config = dict(
    n_layer=14,
    d_model=320,
    n_head=5,
    n_kv_head=5,
    head_dim=64,
    d_mlp=1280,
    vocab_size=16384,
    activation='tanh_gelu',
    norm='layernorm',
    norm_place='pre',
    norm_eps=1e-05,
    positions='learned',
    qk_norm=True,
    attn_scale=0.125,
    bias='all',
    tie_embeddings=True,
    parallel_block=False,
    init='normal',
    init_std_qkv=0.028,
    init_std_o=0.00526,
    init_std_up=0.028,
    init_std_down=0.00526,
    optimizer='muon_variant',
    lr=0.0135,
    lr_mult_qkv=0.4,
    lr_mult_o=3.0,
    lr_mult_down=2.0,
    beta1=0.9,
    lr_head=0.0103,
    grad_clip=2.0,
    warmup_steps=0,
    schedule='wsd',
    decay_fraction=0.893,
    decay_shape='sqrt',
    final_lr_fraction=0.0,
    batch_tokens=131072,
    seq_len=256,
    doc_mask=True,
    train_tokens=451700000,
    steps=3447,
    dataset='wikipedia_en',
)
MLP neurons of a small language model. Each row is named by its layer, matrix (down: output weights) and neuron, and shows model dimensions 176-239. Each number is 50 + 10 x the weight over its row's rms, rounded and kept within 0 to 99.
A block is one neuron, or neurons of one layer that tend to fire together. After each block is what it responds to, as a language model described it from the Wikipedia text at the highest values.

L2.down212:27 53 60 59 75 56 64 53 58 62 36 46 50 36 55 48 33 61 41 54 67 43 57 66 47 58 55 64 62 63 65 68 56 43 63 46 61 36 41 48 55 42 41 42 49 62 39 42 52 41 52 62 49 49 51 58 52 51 46 44 48 52 58 48
L2.down922:54 44 57 48 56 48 48 70 49 54 43 55 45 55 39 58 52 49 58 47 50 26 42 62 55 56 19 49 49 56 46 32 51 51 61 36 42 68 52 33 44 58 64 37 28 39 53 34 64 59 60 39 37 71 61 41 65 68 40 44 61 51 59 39
Description: Final token of names for peoples, countries and organized groups, often a word-final piece, such as Atri-ans, Niger-ien, Zimbab-we, Major League, dynasty.

L8.down36:48 75 60 34 50 56 57 46 41 56 57 61 59 49 61 40 61 30 66 59 67 48 49 45 60 73 49 43 55 59 23 54 59 48 25 32 54 62 45 42 72 41 81 51 52 53 32 39 55 27 51 62 53 49 65 60 61 31 46 50 62 28 33 46
L8.down130:44 47 56 58 53 32 43 36 53 43 55 66 31 53 66 53 38 52 50 56 57 58 40 40 51 53 55 59 56 52 49 57 40 57 52 52 62 31 47 45 53 37 47 62 58 41 40 52 35 24 55 54 53 50 68 33 47 47 42 41 56 54 74 63
L8.down334:41 69 67 42 55 56 62 47 41 41 57 54 43 39 37 67 58 40 57 62 39 49 45 52 59 54 56 42 58 56 36 65 38 45 51 52 61 56 46 32 50 47 48 63 62 45 50 55 49 62 56 55 56 40 56 65 47 40 55 48 58 44 58 53
L8.down392:50 51 47 48 59 51 44 58 41 62 30 45 51 48 59 62 59 37 38 54 51 50 31 56 42 57 48 70 56 48 44 56 56 44 52 48 42 52 61 52 38 38 41 50 52 46 46 38 46 39 38 54 58 45 70 39 46 51 44 65 47 57 35 55
Description: Opening word pieces of verbs (sometimes adjectives) split before an inflectional suffix, such as withdre|w, sle|eps, consum|ed, increas|ing, perform|ed.

L8.down127:28 42 51 69 49 45 39 46 46 47 46 50 51 60 27 41 45 47 54 58 53 36 45 51 52 48 57 52 60 40 44 63 59 32 47 50 65 47 60 41 56 56 51 57 41 59 35 40 45 61 46 40 53 40 42 66 52 61 53 39 36 26 50 48
L8.down227:44 45 49 50 53 57 64 44 49 65 51 39 65 46 37 54 51 48 48 55 67 35 35 48 62 35 41 62 46 40 65 45 47 39 52 87 74 58 58 54 39 57 34 49 35 40 58 61 47 55 46 61 57 53 66 61 48 54 37 48 54 45 46 42
L8.down252:18 62 40 40 31 47 49 54 39 38 55 59 23 39 46 55 40 35 51 68 49 43 50 43 53 55 52 55 56 81 46 58 78 25 49 50 48 39 38 58 42 48 56 60 45 48 42 46 27 38 38 60 51 53 60 47 52 40 68 37 54 38 49 64
L8.down441:58 55 37 35 53 55 44 43 36 53 45 44 23 47 38 58 26 55 22 42 42 53 53 50 53 53 52 41 43 57 40 37 56 40 57 49 48 51 50 54 54 48 59 50 61 46 45 47 76 70 43 59 39 47 41 61 62 39 48 54 53 57 51 46
Description: Final token completing a multi-word proper name of a place, team, venue or person, e.g. Mansfield Town, Bootham Crescent, Hong Kong.

L6.down126:45 55 43 49 57 43 68 60 32 41 45 46 47 54 50 56 64 58 46 60 43 55 53 50 64 39 45 68 40 33 24 58 54 50 34 56 54 51 56 52 58 72 56 31 58 38 54 47 42 48 48 54 61 40 55 43 26 44 41 61 42 63 46 64
L6.down337:52 53 42 32 38 59 30 31 45 48 68 64 44 58 32 48 58 59 47 30 40 62 38 56 64 55 50 71 62 37 50 50 39 53 42 38 47 37 64 42 40 44 45 61 58 67 65 53 61 61 52 63 60 26 42 42 54 51 52 56 44 55 56 53
L6.down348:37 49 50 58 48 51 58 40 65 36 36 58 55 44 42 57 56 48 60 51 53 41 49 59 53 63 40 43 43 63 16 48 36 63 38 57 35 51 47 58 58 55 53 45 60 38 46 54 41 39 46 51 47 62 58 46 63 43 40 53 48 38 41 63
L6.down373:45 64 55 51 58 38 48 57 55 43 44 59 51 32 60 38 34 44 37 52 37 35 48 44 58 64 58 43 28 34 32 46 44 53 51 57 28 39 33 57 58 61 33 50 40 48 65 47 72 55 61 49 53 49 53 58 56 39 47 53 56 44 32 57
L6.down730:46 48 55 53 60 59 63 30 61 38 48 41 51 51 53 55 56 53 52 50 66 35 47 46 45 58 56 44 51 67 64 57 46 61 35 36 44 36 49 34 69 67 45 30 47 42 43 57 58 59 32 44 36 60 64 40 61 63 62 59 46 66 67 38
L6.down734:40 72 64 30 56 43 50 29 52 55 54 41 62 41 44 37 52 45 64 43 40 66 34 46 55 50 55 56 71 51 28 36 60 61 56 54 34 44 54 40 38 41 37 37 62 59 41 76 57 57 40 47 46 59 58 44 62 48 79 41 37 28 44 56
L6.down881:74 79 38 43 41 64 39 43 62 44 48 51 36 43 37 50 46 60 49 45 62 47 54 51 71 67 52 46 30 39 59 52 52 43 46 49 61 63 59 43 63 46 44 22 41 48 54 47 59 67 58 49 55 53 55 49 56 38 46 52 47 52 54 51
L6.down1194:45 58 60 36 59 59 66 53 57 54 33 57 44 42 39 40 64 58 45 55 49 38 48 38 58 48 53 50 39 37 42 61 52 45 62 42 41 57 46 48 49 44 43 65 38 65 30 51 39 59 52 40 61 39 40 52 45 67 47 56 59 44 53 55
Description: First sub-word piece of a verb right after its subject, auxiliary or "to", e.g. imm(ortalized), bl(ossomed), emb(arked); also "loan" in football club headings and tables.

L8.down44:47 24 35 55 59 34 50 52 49 58 59 59 47 48 46 41 64 37 39 65 58 53 51 54 39 34 63 51 37 53 32 50 53 41 44 54 52 63 58 52 57 36 40 56 38 46 55 54 41 76 65 53 50 41 36 50 45 51 54 63 61 67 56 61
L8.down625:62 41 42 47 75 46 28 45 39 59 37 26 47 57 56 66 66 47 56 63 38 39 41 43 52 65 57 40 53 60 49 48 64 42 57 58 67 59 50 52 58 40 56 55 44 42 56 52 44 53 49 46 45 45 48 67 37 54 46 43 17 51 47 56
L8.down1019:44 64 58 52 61 42 56 44 52 58 56 59 42 62 55 40 60 40 39 40 48 55 58 61 49 46 47 50 45 42 41 48 39 68 47 46 44 69 48 50 64 67 62 55 34 44 44 57 43 65 51 51 45 34 64 49 46 66 44 47 43 57 50 72
L8.down1254:38 81 52 47 53 54 60 30 61 51 34 77 54 47 68 53 48 40 49 35 46 48 50 43 44 57 39 43 44 44 37 55 65 53 62 62 60 61 47 67 39 51 54 33 41 58 56 50 45 48 55 41 55 46 43 52 57 40 49 52 56 62 48 40
Description: Word-internal pieces of non-English proper names, chiefly Arabic, South Asian and Persian transliterations, such as the hyphen in al-Furat, Kh in Khaqan, em in Abolghasem.

L6.down49:56 46 52 50 43 59 65 52 47 40 52 71 60 57 47 33 39 68 57 61 37 62 57 57 37 53 58 51 42 65 58 71 47 58 51 42 36 68 65 52 59 65 57 36 58 52 30 34 70 39 45 38 36 64 61 52 49 50 56 44 41 47 48 62
L6.down113:51 43 53 51 47 47 62 44 66 42 37 34 35 41 53 65 51 26 51 40 38 51 37 44 37 33 32 57 41 50 52 36 50 47 65 33 49 45 43 55 48 61 64 47 36 49 51 37 58 29 46 45 57 36 55 58 46 41 51 62 49 56 55 59
L6.down287:35 00 47 53 64 55 48 35 63 50 40 34 52 46 39 60 68 64 41 26 50 69 57 60 44 44 55 49 48 52 39 44 60 51 39 55 45 53 46 51 45 56 39 44 57 51 55 55 68 40 47 55 49 42 39 45 46 49 59 46 33 31 43 57
L6.down398:36 52 52 45 53 55 63 41 54 58 40 55 51 52 61 62 48 36 56 53 41 54 54 50 49 55 67 51 54 65 42 30 53 44 63 37 44 37 40 50 43 35 62 46 54 48 45 59 55 46 37 39 50 57 45 50 47 50 57 49 42 55 41 43
L6.down572:43 51 44 66 51 67 53 32 45 38 55 29 59 50 39 59 56 48 42 51 50 69 58 43 48 54 43 55 55 58 50 47 41 51 59 55 18 39 54 51 45 34 57 42 46 55 45 47 74 53 42 43 39 58 40 47 41 51 51 53 35 53 34 35
L6.down932:67 56 54 55 64 50 50 50 51 46 48 43 62 58 52 53 41 41 32 48 48 37 40 51 36 33 42 52 21 40 49 52 54 48 46 55 55 55 60 60 57 60 48 58 42 54 31 35 35 61 48 39 43 65 36 61 75 48 27 50 47 60 32 52
L6.down1014:39 59 43 53 46 65 18 24 67 46 37 47 62 50 59 46 39 69 67 52 60 43 38 58 55 67 46 47 41 52 52 50 52 44 51 37 58 56 50 48 63 50 39 52 45 36 54 47 33 43 51 61 48 81 33 50 55 67 50 41 55 57 48 56
L6.down1107:44 55 38 52 60 25 59 50 66 45 66 50 58 52 62 61 47 53 51 48 48 59 62 62 45 39 72 59 40 57 75 41 45 54 39 46 54 57 41 42 55 41 59 52 44 46 33 40 63 58 24 50 54 44 53 55 47 41 40 31 42 59 36 49
Description: Final word or word piece that completes a multi-token proper name, such as Open, Crescent, Mall, Palace or a surname ending, often just before was, is or an opening bracket.

L2.down775:58 42 46 45 52 60 41 52 60 41 52 39 79 43 48 57 55 54 41 45 57 45 45 41 46 39 41 47 42 50 39 64 50 40 45 67 34 48 58 64 60 57 61 54 53 50 45 44 47 49 47 62 45 37 63 52 49 46 60 41 44 48 55 48
L2.down943:58 45 53 44 62 60 37 47 63 56 47 46 52 43 42 46 57 61 51 47 34 46 56 42 46 61 26 50 56 47 64 52 47 54 52 69 39 42 49 58 61 60 45 47 36 50 33 48 44 49 55 51 53 63 59 76 45 55 42 48 40 35 60 61
Description: First piece of a longer English word split into subword tokens, such as en in enroll, mon in monastic, per in permits.

L2.down241:50 42 51 42 29 44 74 22 50 54 49 39 61 48 37 60 57 51 39 46 48 55 45 53 56 42 76 45 57 52 62 54 58 56 28 52 57 64 65 64 38 58 76 25 53 49 38 48 45 63 45 65 40 44 49 46 40 52 56 45 32 59 50 56
L2.down1277:61 42 53 45 61 27 37 45 40 48 51 58 41 31 61 59 43 50 63 54 37 48 34 46 71 41 50 55 36 58 58 49 59 50 65 63 47 61 40 59 49 41 61 38 45 63 45 47 61 38 38 61 61 50 54 32 59 57 53 50 47 51 56 49
Description: Final word pieces that complete a first or middle name just before a surname, often in squad tables and lists, e.g. Gust-av, Stanisl-av, Jaim-e.

L6.down29:30 47 34 46 50 54 39 25 52 46 39 52 60 44 49 44 36 47 43 56 60 44 43 40 46 48 43 61 58 47 45 37 52 60 48 65 50 42 62 65 49 47 53 36 39 56 60 50 54 54 74 45 51 52 55 54 53 45 74 47 34 37 48 62
L6.down62:55 00 42 27 45 59 29 45 39 41 41 63 39 61 51 64 58 37 51 70 62 37 38 39 53 50 61 49 39 41 67 61 51 54 68 43 54 45 57 61 64 47 55 52 42 66 31 53 56 39 50 48 42 45 45 44 39 58 53 62 64 42 46 36
L6.down63:48 44 50 47 52 56 47 46 49 43 49 56 41 35 36 71 54 33 37 64 57 54 54 26 55 53 58 33 37 41 53 43 66 51 63 46 39 77 52 63 56 48 54 54 42 47 54 54 62 57 40 38 58 43 60 35 60 51 47 52 42 31 59 52
L6.down181:49 35 59 62 60 41 39 41 56 56 52 57 35 47 57 52 77 37 36 56 63 55 41 58 51 55 48 58 60 51 35 54 50 50 51 59 53 54 50 62 55 56 60 52 54 56 56 41 36 54 45 50 63 51 58 69 49 31 67 54 56 46 72 57
L6.down487:43 09 44 55 62 50 53 36 57 42 47 47 58 56 60 57 49 37 48 68 55 50 49 56 39 57 45 65 48 50 59 70 49 50 66 55 42 53 51 44 51 57 59 51 33 67 40 54 53 60 73 69 60 38 39 48 42 53 56 46 50 42 56 46
L6.down555:45 59 57 52 39 45 42 49 49 55 39 65 41 39 67 42 57 52 58 41 55 58 60 42 62 53 69 49 52 36 40 63 52 56 52 48 28 63 54 56 50 58 44 40 68 52 55 60 68 47 38 68 48 49 58 69 42 50 49 70 29 48 51 54
L6.down692:51 65 57 46 54 63 56 53 61 52 47 53 52 39 55 57 61 63 43 60 38 65 38 49 46 55 66 62 38 58 32 51 37 44 65 52 63 30 49 58 55 51 59 44 67 42 63 45 61 48 64 42 38 46 62 49 52 64 52 62 43 32 46 52
L6.down1075:49 22 58 46 61 66 39 53 59 52 43 46 66 42 51 79 67 61 41 48 54 39 47 56 42 63 33 35 55 54 46 60 52 60 62 71 47 49 64 42 41 64 53 44 29 47 58 56 55 49 38 67 49 61 61 47 56 42 69 48 41 54 65 37
Description: Word-final pieces that complete a capitalized proper name in running text, such as Goodyear, Cotton Green, Newmarket, Thornburgh, Presley.